MLP neurons of a small language model. Each row is named by its layer, matrix (gate and up: input weights; down: output weights) and neuron, and shows model dimensions 576-671. Each number is 128 + 24 x the weight over its row's rms, rounded and kept within 0 to 255. A neuron's up and down rows have the sign that makes its largest values positive.
A block is one neuron, or neurons of one layer that tend to fire together. After each block is what it responds to, as a language model described it from the Wikipedia text at the highest values.

L5.gate221 [164  86 161 140 114  78 162  95 187 130 164 176  77 119 167 126 131 129 149 151 111 100 110 106 138 131 161 123  98 153  99 185 132 136 104 118 137 126 134 108 132  82 178 110 129  99 150 117 122 150 160 138 148 141 115 131 115 126 146 118 110 174 142 128  87 146  89 147 138 102 155 112  76 137 127 115 120 168 105 133 167 107 131 131 187 138 139 149 155  64 156  99 131 131 160 161]
L5.up221 [138  97 102 152 101 129 115 120  91 141 127 134 106  92 154 120 138 131 138 105 120 111 145 141 177 126 115 129 108 104 161  80 151 159 127 121 142 170  99 120 108  96  97 127  74 189 126 129 129  97 132 128 117 123 141 118 120 176  87 146  95 135 180 119 148 140 145 149  85 174 133 166 137  89 137 107 140 165 159 134 118 120 129  96 126 133 138 173  95 155 133 147 152 107 110 142]
L5.down221 [176  90 155 107 151 124 132 130 159 147 152 142  99 157 151 148 112 114 129 171 121 120 128 101 142 143 129  91 119  69 125 122 104 166 104 131 122 136 107 131 102 133 189 110 150 101 175 150  98 135 158 137 114 113 101 118 143 109 138 129 140 116 130 169 103 131 133 154 153 144 154  90 102 156 141 139 130 126 124 127 123  93 110 135 151 172 154 151 109 114 113  76 109 183 140 102]
L5.gate985 [127 120 112 154 121 146 139 143 147 134 103 133 118 168 133 155 159 105 140 152 118 118 140 106 133 178 101 135 112 154  94 125 107 153 111 146 108 157 125  76 159 103 167 127 141 133 169 127 110 138 127 160  72 111 154 123 131 104 143  96  43 141 102 138  91 117  96 110  84 162 117 119 157 143 134 128 133 167 106 167  94 104 171 137 148  77  98 165 139  95 119 132 137 123 101 113]
L5.up985 [ 91 136 127 169 146 114 133 117 147 117  78 128 109 100 122 150 158 114 109 147 127 135 171 101 128 131 147 133 133 155 130 169 113  76 133 128 109 160 152 127 107 148 140 149  99 168 106 127 120 112 111 136 129 163 171  97 123 119 105 130 124 107  96  98 132 137 146 109 146 141 122 107 120 117 118 100  73 161 144 147 110 136  76  84 126 148 128 139 149 175 148 122 127  99 127 128]
L5.down985 [127  92 151 113 139  96 105 152 158 122 128 150  76 131 124 148 102 125 117 144 138 172 153 130 154  84 124 136 138 118 107 109 135 112 107 102 115 126  74 120 134 115  98 151 160  89 125 125 135 176 158 101 136 115 142 125 110 129 197 124 101 123 116 155 114 117 141 135 107 120 130 122 140 154 137 100 126 108 100 160 171 145  79 154 132 122 130 118 138 108 107 108  95 151 119 112]
L5.gate1549 [123  80 143 161 105 120 139 129 137 109 135 145 133 136 161 101 100 119 119 146 116 147 161 124 119 161 123 151 138 154 136 181 116 162 137 109 100 137 124 114 132 106 111 141 115 120 164 134 131 143 160 119  89  78 150  87  95 133 168 106 123  86 105 116 111 117 109 128 116 110 104 159 112 177 111 125 148 141 133 139 137 108 157  85 151 110 117 139 128 144 146 110 150 121 155 157]
L5.up1549 [118 103 118 118 137 150 109 107 110 128 128 126  88 131 154 138 179 103 104 117  88 141 135 153  95 151 112 158  97 154 155 125 110 112  85 174 119 141 153 117 140 141 144 111 137 138 133 129 120 119 113 117 109 129 129 121 139 147 128 120 130 150  71 161 109 147 149 154 154 135 157 148 126 117  80  72 133 161 160 143 142 142 119 119 164 122 166 138 139 161 102 117 104 114 124 118]
L5.down1549 [130 134 120 111 158  81  96  99 143 153 145 178 163 150 139 111 151 106  95 123 118 138 121 111 138 132 142 140 109 103 124 103 130 147  76 141  90 119 163  85 106 110 130 122 105 146 163 106 130 175 114 135 153 114 118 125 143 110 185 111 100 134 150 155 115 168  99 172 116 128 126 156 101 134 128 113 120 131 130 147 115 141 131 125 160 139 156  98 118 146 107 179 110  92 125 141]
L5.gate1674 [130  85 157 114 155 129 107  97 135 151 145  82 122 124 146 102  97 147 111 148 128 114 134 139 148 132 142 172 186 149  86 142 150 110 136 135 129 156 111 115 131 115 104 204 143  59 136 142 130  85 127 139  91 126 118  94 160 157 171 127 113 127 152 102  93 100 137 118 142 158 151 134 128 128 122 145 113 108 138 132 155 120 104 136 156 110 102 139 134  87 132 113 181  92 112  89]
L5.up1674 [ 92  77 185 135 176  90 134 121 111 154 131 157 148 132 158 154 143 123 149 158 144 127 110 133 180 145 126 145 127  84 153 126 157 141 128 150 150 158  93  96 134 138 152 123 166  97 101 137  96 176 111 135 154 109 145 129 141 117 208 111 130 141 115 121 116 119 144 134 118 149 145 165 121 159 117 163 136 104 113 164  75 111 135 143 154 112 140  92 180 135 153 114  92 141 141 136]
L5.down1674 [137  98 134 131 150 110 129 128 189 157 125 120 134 153  82 131  97  97 149 131 154 111 143 186 135 158 167 109  85 106 122 103 129 141 123  99  76 110 131 124 118 121 116 130 127 130 158  97 119  76 123 128 137 114 118 144 132  85 159 125 105  94 110 120 112 129 170 117 132 127 127  90 131 124 126 130  84  98 125 131 127 101 124  93 153 117 169 119  85 138 146 138 137 145 100 152]
Description: Noun after determiner

L5.gate132 [108 151 141 167 163 114  80 155  89  66 127 136 106 113  89 150 126 112 112 135 126 116 150  85 140 138 103 172 141 136 101 144 129 140  88 145  99 120 109  85 144 120 131 135 105 115 129 166 130 143 146 104 143 128 132 113 182 131 111  92 103 118 150 196  98 115 137 123 139 132 128 123 151 102 153 133  93 104 156 126 122  96 153 103  82 124 102 136 131 118 143  74 126 136 104 129]
L5.up132 [ 87 115 124 177 142 140 129 110 113 111 103  91 102 106 161 133 157 111 137 132 118 136 144 120 104 142 125 142 124 135 119 115 135 111 141 117 169 101 142  88 134  97 110 120 110 154 133 160 118  90 120 122 146 108  96 122 160 130 158 102 150 154 125 151  96 141 126  91 123 132 109 127 160 125 142  95 120 126 112 139  97 101 107 116 118 116 150 109 112 152 160 111 166 143 142 168]
L5.down132 [139 115 135 113 143 108 159 112  85 126 148  73  85  92 165  54 168 108 131 109 153 140 129 171 131 154  91 128 136 130 116 102 120  91 142 154 140  98 131 130 122 125 130 136 139 108 100 154 152 110 123 125  93 121 132  90 101 123 128 111 114  89 151 113  80 137 109 145 136 150 124 126 111 138 129  86 125 136 114 142 130 133 106 128  95  86 117 140  88 145 123 116 127  85 137 139]
L5.gate390 [149 167 133 100 110 132 130 132 178 130 129 139 100 114 145  71 103 115  95 182 125  85 129 127 132 155 116 119 102 177  86 149 165 138 151 136 133 154 112  80 123  95 153 156 157 131  94 109 165 154  94 143 193 142 136 168 178 135 129 111 109 115 194 137  76 144 132 126 104 124 154 149 163 102 147 135 141  94 139 108  92 123 113 101 134 136 116 124 148 120  99 124 134 114 105 103]
L5.up390 [125  96 131 114 103 149 103 127  94 132 149 125 137 121 143 152 117 140 124 102 149 131 134 152  98 101 109 152 154  97 115  97 136  86 139 163 140 155 138 105 160 155 146 139 165 109 103 109 129 126 138 130 120 128 167 139 118 137 108  85 173  97  94 135 136 135 137 147  94 112 156 150 171 136 181 185  91 103 119  90  92 172 145 139 151 127 141 132 118 102 150  82 126 128 125  83]
L5.down390 [114 126 110 126 140 118 115 135 117 111 113 128 126  97 133 100 104 131 137 111 193 119 150  87 152 109 134 144 139  97 155 110 120 154 112 112 120 130 138 136 152 106  97 113  88  94 108 147 100 142 176  85 100 161 126 111 105 131 101 109 121 154 147  88 115 143 123 108 116 181 127 124 103 129 127 151 146 140 130 148 178 141 105 124  94  96 152 166 104 124 141 120 179 112 156 147]
L5.gate436 [108 150 127  85 122 121  86 174  98 116 196 124 145 140 132  94 140 105 105 155 104 127 136 109 117 130 148 104 130 125 131 109 146 142 119 134 143 104 136  91 120 156 135 188 127 138  94 120 167 134 110 148 116 125 115 113 148 148 141 147  72  77 141 148 122 100 129 119 135 177 117 126  93 120 117 129  78 135 109 130 125 172 178 125 145  77 126 139  96 130 151  96 130 114 135 122]
L5.up436 [ 87 140 111 116 105 135 167 130 131 130 126 124 156 112 134 150 106  78 105 128 121 123 137  98 101 148  87 135 145  73  96 144 147 120 145 124 109 114 130 140 128 121 122 124  84  85 123 149 134 141 118 121 134 117 138 109 142 146 133  98 121 136 126 146 137 154 159 121 111 113 148 164 148 134 150 126 101 128 144 116 124 121 101 156  82 188 132 124 143 105 157 138 125 167  89 136]
L5.down436 [119 134 111 182 140 159 158 141 156 127 168 144 131 126 155 118 107 112 115 146 151 110 112 122 104 120 126 131 147  96 149 150 114 155 133 148 128 155 130 148 147  95 116  86 131 113 109 182  77 130 144 138 147 125 146 199 104 103 132 126 127 145 125 124 126 142  72 138  88 118 125 130 168 138 143 135 113  70 139 117 152 113  77 122 114 152 157 132 157 116 103 116 107 160 133 167]
L5.gate1406 [136 145 137 146 163 127 154  69 139 116 158 131 112 127 125 151 125  98 149 164 124 106 120 126 106  92 116 123 118 106 111 150 104 143 130 135 105 123 133 104 131 102 151  87  84 155 140 167 127 158 127 106 115 149 131 119 132 153 126 177 128 115 139 130 154 140 123 111 146 125 128 131 110 112 134  95  99 116 115 121 116 150 171  97 158 152 152 140 156 120 124 156  93 172 122 140]
L5.up1406 [120 100 139  93 151 117 122 139 129 107 124 158 188 120 115 141 148 120 164 150  99  82 122 122 129  97 106  90 132 165 103 131 161 105 133 107  98 111 145 118 171 121 136 167 136 164 192 140 119 148 147 144 174 124 107 133 157 167 158 123 157 113 121 113 103 135 117 108 166 101 155 113 115 125 139 105  93 125 158 126 135 112 196 114 174 105 134 127 111 123 134 139 120 132 129 147]
L5.down1406 [116 134 110  54 107  98 167 140  78  88 160 158 145 115 153  91 132 137 140 142 137  99 113 137  81 110 128 100 128 125 117 148 124 109 116  96  94 100 160 139 141 133 146 141 167 131  91 162 135 111 139 155  82 170 155 116 157 121 123 113 144 112 119 150 108 106 100 117  82 152 139 145 137  94  58  81  97 163 161  99 129 131 180 128 135 137 117 172 102 119 175 152 135 150 141 139]
Description: Mid-word name fragments

L8.gate173 [137 152 147 152  81  94 147 114 138 116 174 107 169 130 121 115 112 104 147  97 121 130  79  88 160 139 125 126 112 117 148 135 117 103 112 129 146 116 125 104 121 127 145 140 150 141 122 104 177 139 157 116 117 105 145 138 150  92 104 128 112 102 113 150 128 116 163 148 137  82 126 132  97 154 138 133 115 125 126 131 122 140 136 154  99 111 136 138 117 151 143 127 132 160 130 116]
L8.up173 [107 129 160 165 129  89 107 129  89 122 119 102  90 130 135 175 155 142 176  89 101 109 158 146 134 135 107 184 160 150 108 119 107 116 108  92 111 135 115  95 156 118 140 114 153 135  74  95 140 151 156 122  80 123 128 146 102 133 169 127 141 109 150 132 130 133 141 145 121  89 103 142 111 139 127 103  94  90 167  88 122 108 149 131 105 136 161 107 132 126 156 121  85 164 128  94]
L8.down173 [141 135 139 122 144 141 140 167 147  81 105 137 120 121 122 118 123 144 131 163 130  99 143 127 129 109  94 143 135 134 111 135 148 111 163  71 106 123 158 140 137 124 104 119 129  64 120 103 163 129 181  85 138 108 124 124 149 137 123  92 165 122 136  99 136 108 156 117 127 101 104 106 140 122 162 115  81 138 156 133 150 181 115 109 133 125 150 158  89 124 106 155 105 152 146  79]
Description: List-item qualifiers

L8.gate925 [108 112 120 156 105 143 130 121 107 115 107 115 127 113 153 104 131 133 115 147 128 108 147 104 153 149 157 126 107 124 157 109 126 133 157 119 116 158  98 101 116 106 143 114 145 128 128 141  89 147 110 120 120  54 147 149 154 118 169 131 147 170 135 128 142 123 139 107 129 156 137 113 150 163 115 145 144 139 175 134 139 119 144 110 172 126 137 105 171 139 166 115 132 136 106 137]
L8.up925 [122 150 131 168  97 181 120 113 109 150  96 126 116 104  87  95 147 106 104 129 134 104 123 132 143 152 167  99  80 129 134 106 159 150 119 118 108 142 160 114 135 145 132 104 181 140 123 152 135  98 140 106 123  73 153 139  92 149 151 129 145 119 113 138 101 140 130 123  88 156 122 119 125 146 125 134 140 134 128 157 122  97 165 158 134 101 119 114 118 175  81 149 141 140 106 181]
L8.down925 [ 85 146 184 100 119  74 160  90 127 135 131 129 123 157 119 130 110 120 113  84 108 109 129 158  92 142 116 134 126 159 171 145 163 120 103 132 147 147 156 148 153 161 120 141 113 109 151 136 191  90 142 152 141 155  84 158 111 116 138 115 102 108 131  92 134 128 124 152 135 128 144 119  99  77 125  99 130 133 139 154 105 100 132 155 138 154 137  88 112 162  89 112 111 146 151  66]
Description: Mid-name word pieces

L2.gate155 [161  97  81 111 105 138 111 147 150 185 144  98 141 125 148 104  87 119 117 106 139  91 147 115 162 108 143 130 142 118 153 124 159 122 166 122 121 153  86 137 148  95  96 112 120 130 131 113 138 119 148 158 150  79 103 150 157 145 143 167 130 159 142 148 149 143 156 107 111 127 178  86 126 152 148 139 109 139 142 114  99 136 105 109 133 103 145 150 107  80 149 181 119 125 113 146]
L2.up155 [126 124 132 132 107 144 136 140 170 149 155  64 137 145 114  81 128 115 155 116 157 101 139  99 132 128 167 144 101 128 157 118 142 143 140 145 112 123 123 115 134  95 114 115 118 177 104 142 141 137 141 134 109  70 121 141 150 133 121 152 127 124 136  77 149 133 169  79 132 136 141 134 157 109 120 150 114 122 158 130 111 124  97 125 128 132 106 151 106 127 118 175 118 157 128 155]
L2.down155 [138  99 133  88 129 100 142  99 154 113 110 114 136 121 111  87  98 125 102 129 161 139 141 151 144 128 134 121 138 135 119 137 133 166 121 129 140 123 128 136 152 125 137 115 136 125 103 136 138 120 139 110 128  97 166 154 103 183 158 122 130 138 122 120 152 133 144 136 123 106 162 125 105 125 122 127 134 139 127 106 133 110 114 133 159 135  87 120 116  93 135 117 148 133 141 128]
L2.gate202 [ 89 131 128 145 126 129 102 140 140 120 131 165 138 105 121  88 172 142 146 147 158 103 195 152 113 128 154 127  98 103 108 127 125 129 137 155 129 160 105  92  84 115 118 130 139 165 137  84 125 169 124 113 112  87 143 125 129 180 135  96 100  97 152 121 123 145 121 128 123 115 142 129 153 121 118 119 140 111 125 154 126 156  82 134 142 152 139 106 123 106 157 135 135 125 200 137]
L2.up202 [149 106  99 144 161 118  98 152 131 135 111 139 150 127 109 117 156 113  66 164 127 113 150 136 137 117 145 139 105  70  97 120  98 162 109 163  74 172 125 114 137  90 135 114 133 157  92 134 100 104 119 134 116 103 151 150 118 147 135  90  84 118 110 147 104 154 111 115 135 131  95 140  89 113 168 133 143 116 105 189 116  60 113 136 117 134 104 121 111 151  95 132 140 145 121 152]
L2.down202 [ 60 119 165 166 123  95 135 180 135 121 118 178  95 155 123  94 174 149 123 153 147 136 147 174 127 124 159 112  88 118  83 122 121 144 110  91 165 172 103 106 100 106 124 143 127 136 137 109 135 111 120 157 115  93 148 125  91 119 122 133 131 108 125 106 139 164  94  93 129 119 160 171 124 137 128  99 143 119 135 143 102 140 115 139 130 120 139 122  76 107 137 155 179 152 181 119]
L2.gate377 [147 124 136 162 159 107 144  74  82  79 153 115 148 170 127  90 154 103 123 142 121  98 156 125 125 116 115 133  70 130 141 102  69 109 135 145 114 107 139 138 128 109  90 126 137 136  66 172 119 154 115 120 122 122 153 129 110 141 164 130 135 137 121 149 105 148 127 101  83  90 173  90 124 121 135 109 130  72  76 183 145 126 101 122 168 119 107 129 150 140 143 142 147 197 132 135]
L2.up377 [119 138 151 136  78 158 139  94 156  79 127 145 137 133 146 138 110 125 137  94 156 137  79 146 164  90 140 146 125 134 122 120 145 111 131  91 147 144 152 131 101  90 133 133 138 125 178 153 112 107 120  88 136 108  86 125 134 118 118 133 135 134 105 158 206 125 155  90 118 131 124  94 130 128 145 136 120 118 134 149 139 121 120 107 112 112 146 126 128 138 109 139 152 116 136  92]
L2.down377 [139  88 145 108 119 156 142 123 160  94 121 125 187  93  98 148  77 121 137 101 126 174 139  29 143 143 152 135 175 125 113 142 102 127 144 121 129 108 110 151 129 143  91 159 155 132  99 152 144 135  97 130 141  98 107 114 127 118 113 106  91 149 116 122 135 141 109 125 112 126 146  86 111 136 102 137 135 115 125 143 133 158 120 134 145 118 117 143 134 135  93 144 139 108 101 109]
L2.gate1229 [114 123 168  72 102 121 119 124 127 111 153  90  94 129 117 112 120 147 143 135 126 123 149 109 111 132 177 112 123  99 133 149 134  95 144 117 160 156 122 106 126 124 104 158  96 140 134 153 149 106 116 139  99  78 122 114 139 131 122 128 121 181 119 101 159 107 139  78 114 154 106 107 131 121 138 121 126 108 129  83 101  89  68 101 147 158 123 118 124 137 118 151 143 128 140 122]
L2.up1229 [156 140 129  75 103 122 101 144 115 149 124 185  81 149 149  96  93 123 152 141 104 101 121 144 120 152 129 114 161 110 158 114 126 114 141 136 159 191 135 135 166  98 109 151 142 122 135 119 130 140 127 122 159 103 150 147 125 114 144 117 112 142 121 155 128 113 133 101 115 158 121 144 127 107 132  98 117 124 158 128 146 115 143 148 167 112 121 119 140 153 103 103 109 124 108 141]
L2.down1229 [116 105 174 114 127 126 129 126 118 115 116 118 104 134 137 114 128  71 151 102 151 101 140 175 159 137 164  96 117 116  99 165 137 107 148 129 143 123 153 108 110 150  93 162  99 148 109 124 117 112 117 125 111 143 122 144  98 143 140 108 132 136 148 102 110 123 147  90 125 129 106  88 107 138 154 100 152 136 148 133 120 116  87 128 183 153 142 114  98  58 161  76 114 120 157 156]
Description: Sports record word

L2.gate7 [119 159 117 107 115 125 125 149 151 136 127 118 109 151 132 103 180  72 156 131 112 127 127 122 157 112 132 150 108 180 137 124 130  96 169 178 147 128 176 154 146 102 171 161 125 142  75 158 180 145 107 121 125 124 162 110 132  89 141 154  89 102 128 159 154 121 123 111 140 173  70 161 129 103 146 113 122 146 146 131 117 150 111 139 111 106 100 137 133 120 123  92 148 125  99 140]
L2.up7 [100 164 118 108 149 139 147 144 131 116 138 144 114  91 154 135 123 134 113 153 123 135 128 139 112 154 109 121 137 174 133 126 146 111 128 134 116 130  97 170  63 158 181 137 160 101 126 140 128 150 123 133 125 118 125 108 155 110 148  71 107 108 142 111 119 104 141 136 128 135 180  92 103  99 137  69 155 156 113 185 138 141 126 143 124 133 127 143 141 100 106  76 143 164 107 100]
L2.down7 [142 119 107 178 129 146 146 162 103 146  98 125 129 131 154 158 147  38 140  91 132 131 143 108 155 139 126 160 133 142  95 151 164 115 136 143 123  93 139 118  98  86 166 166 119 135 146 142 134 141 147 135 108 105 159 115 117 108 111  87 140 132 154 102 152 140 182 151 127 124 120 199 142 126 152  96 109 126 135 178 107 160 141 152 120 113 109 118 115 141 136 116 178 139 140 106]
L2.gate586 [ 91 156 127 134 107  77 100 147  93 115 129 134 161 109 102 147 158 141 180 110 151 134 166 147 159  82 133 112 184 125 169 138 124 123 141 117 129 129 129 169 185 113 125 113 100 176 104 120 124 125 137 135 118 103 145 107 130 110 133 127 132 122 125  97 127 123 143 142 124 125 108 167 114 107 132 146 165  85 167 117 129  89 114 127 112 183  70 101 133 152 111  81 140  91 138 151]
L2.up586 [ 75 170 162 134  88  62 152 108 157 141 144 109 130 119  93 162 112 117 126 110  94 131 148 135 126 168 154 126 130 119 110 114 129 117 114 109 154  90 161 162 159 132 152 135 101 151 104 141 138 153 170 123 129 122 120  84 139 118 159 121 128 115 119 127 109 123 102  99  87 131 108 127 131 155 114 130 147 101 166 138 141 133 114 105 133 170 152 144 133 121 155 137  99 167 148 121]
L2.down586 [123  92 128 138 142  96  94 124 102  97 145 101 110 138 128 143 105  47 143 134  92 137 131  94 138 134 100 136 112 145 111  89 123  86 150 106 178 140 115 141 143 128 154 154 124 152  95 108 114 121 173  95 157 127 112  95  88  99  70 149 150 159 143 137 142 130 157 115 105 128 139 151 142  96 139 116 139 101 137 144 145 105 130 108 147 168 118 116 140 144 154  99 103 147 133 162]
L2.gate882 [150 116 119 159 143 113 126 124  86  88 138  93 138 127 155 142 150 158  88 157 102 108 159 129 121 125 115 136 128 149 114 141  98 101 156 114 102  99 119 168 185 115 124 170  92 125 139 136  90 236 137 160  98 150 168  88 102 143  97 139 136 141 159 132 131  90 125 152 139 123 149 135 126 161  99 154 156  95 140 108 116  70 163 167  75 120 129 131 121 126 144 103  90 140 130 142]
L2.up882 [131 106 156 140 115  64 149 154 139 126 118  90 186 122 162 153 134  91 130 153  89  87 154 120 103 133 155 163 121 151 125 154 144 165 186 139 159 164 150 136 139 158 173 124 123 137 110 115 114 143 146 142 151 155 105 123 110 113 122 136 140 152 111 114 121 164 159 102 146 127 164 127 103 119 103 150 169 153 115  86 115 111 145 120 150 132  99 132 180 163 185 162 153 145 122 160]
L2.down882 [141 134 136 169  95 156 113 161 114 146 134 136 128 121  97 133 147 107  92 110 158 132 145 152 148 135 111 124 115 150 115  89 152  69 153 182 128 135 108 161 138 158 139 123 127 113  83 106 139 136  90 146 140 181 140 117  94 113 140 134 128 184 149 132 114 136 124 147 154 138 106 146 100 138 125 136 166 102  91  99 145 133 128 128 115 134 114 100 107 150 121 130 101 155 123  93]
L2.gate918 [174 138 163 161 172 139 152 107 130 116 123 143 107 103 159 137 123 133 155 109 115 101 164 127 135 136 112 150 162 162 143 137 124 103 158 110  99 148 127  80 135 102 114 138 111 158  97 139 165 140 122 108 115 110 141 137 135 101  99 154 117 177 116 123 183 155 116 106 142  86 148 133 112  96 159 139 184 132 149  87  94 179 133 154  89 137  97 178 136 152 167 130  91 135 127 124]
L2.up918 [114 149 103 136 151 104 182 165  89 136  84 148  90 123 117  85 143 130 102  85 133 136 118 117 124 107 118 114 102 193  83 132 158 119 121 106 149 115 109 134 145 189 110 140 131 158  83 110 125 103 133 135 119 134 127 104 151  90 147 155 126 121 103 109 164 139 130 129 100 122  94 137 125 127 142 136 175 105 148  88 128 130 132 127 146 117 128 175  93 185 168 147  89 157 115 102]
L2.down918 [107 144 153 130 137  76 140 137  91 106  88 113 117 139 108 134 120 102 135 118 128 156 126 145 157 133 117 101  98 131 104 159 157 113 116 135 171 149 117 112 160 143 132 161 108 111 118 116 140 156 140 121 113 123 120  99 145 114 129 136 151 128  96 148 156 145 160 135 134  95 118 165 146 141 173 127 180  83 175 116 148 141 110 115 158 113 121 147 149 166 121 117 122 180 133 125]
Description: Mid-word "ah"/"h" pieces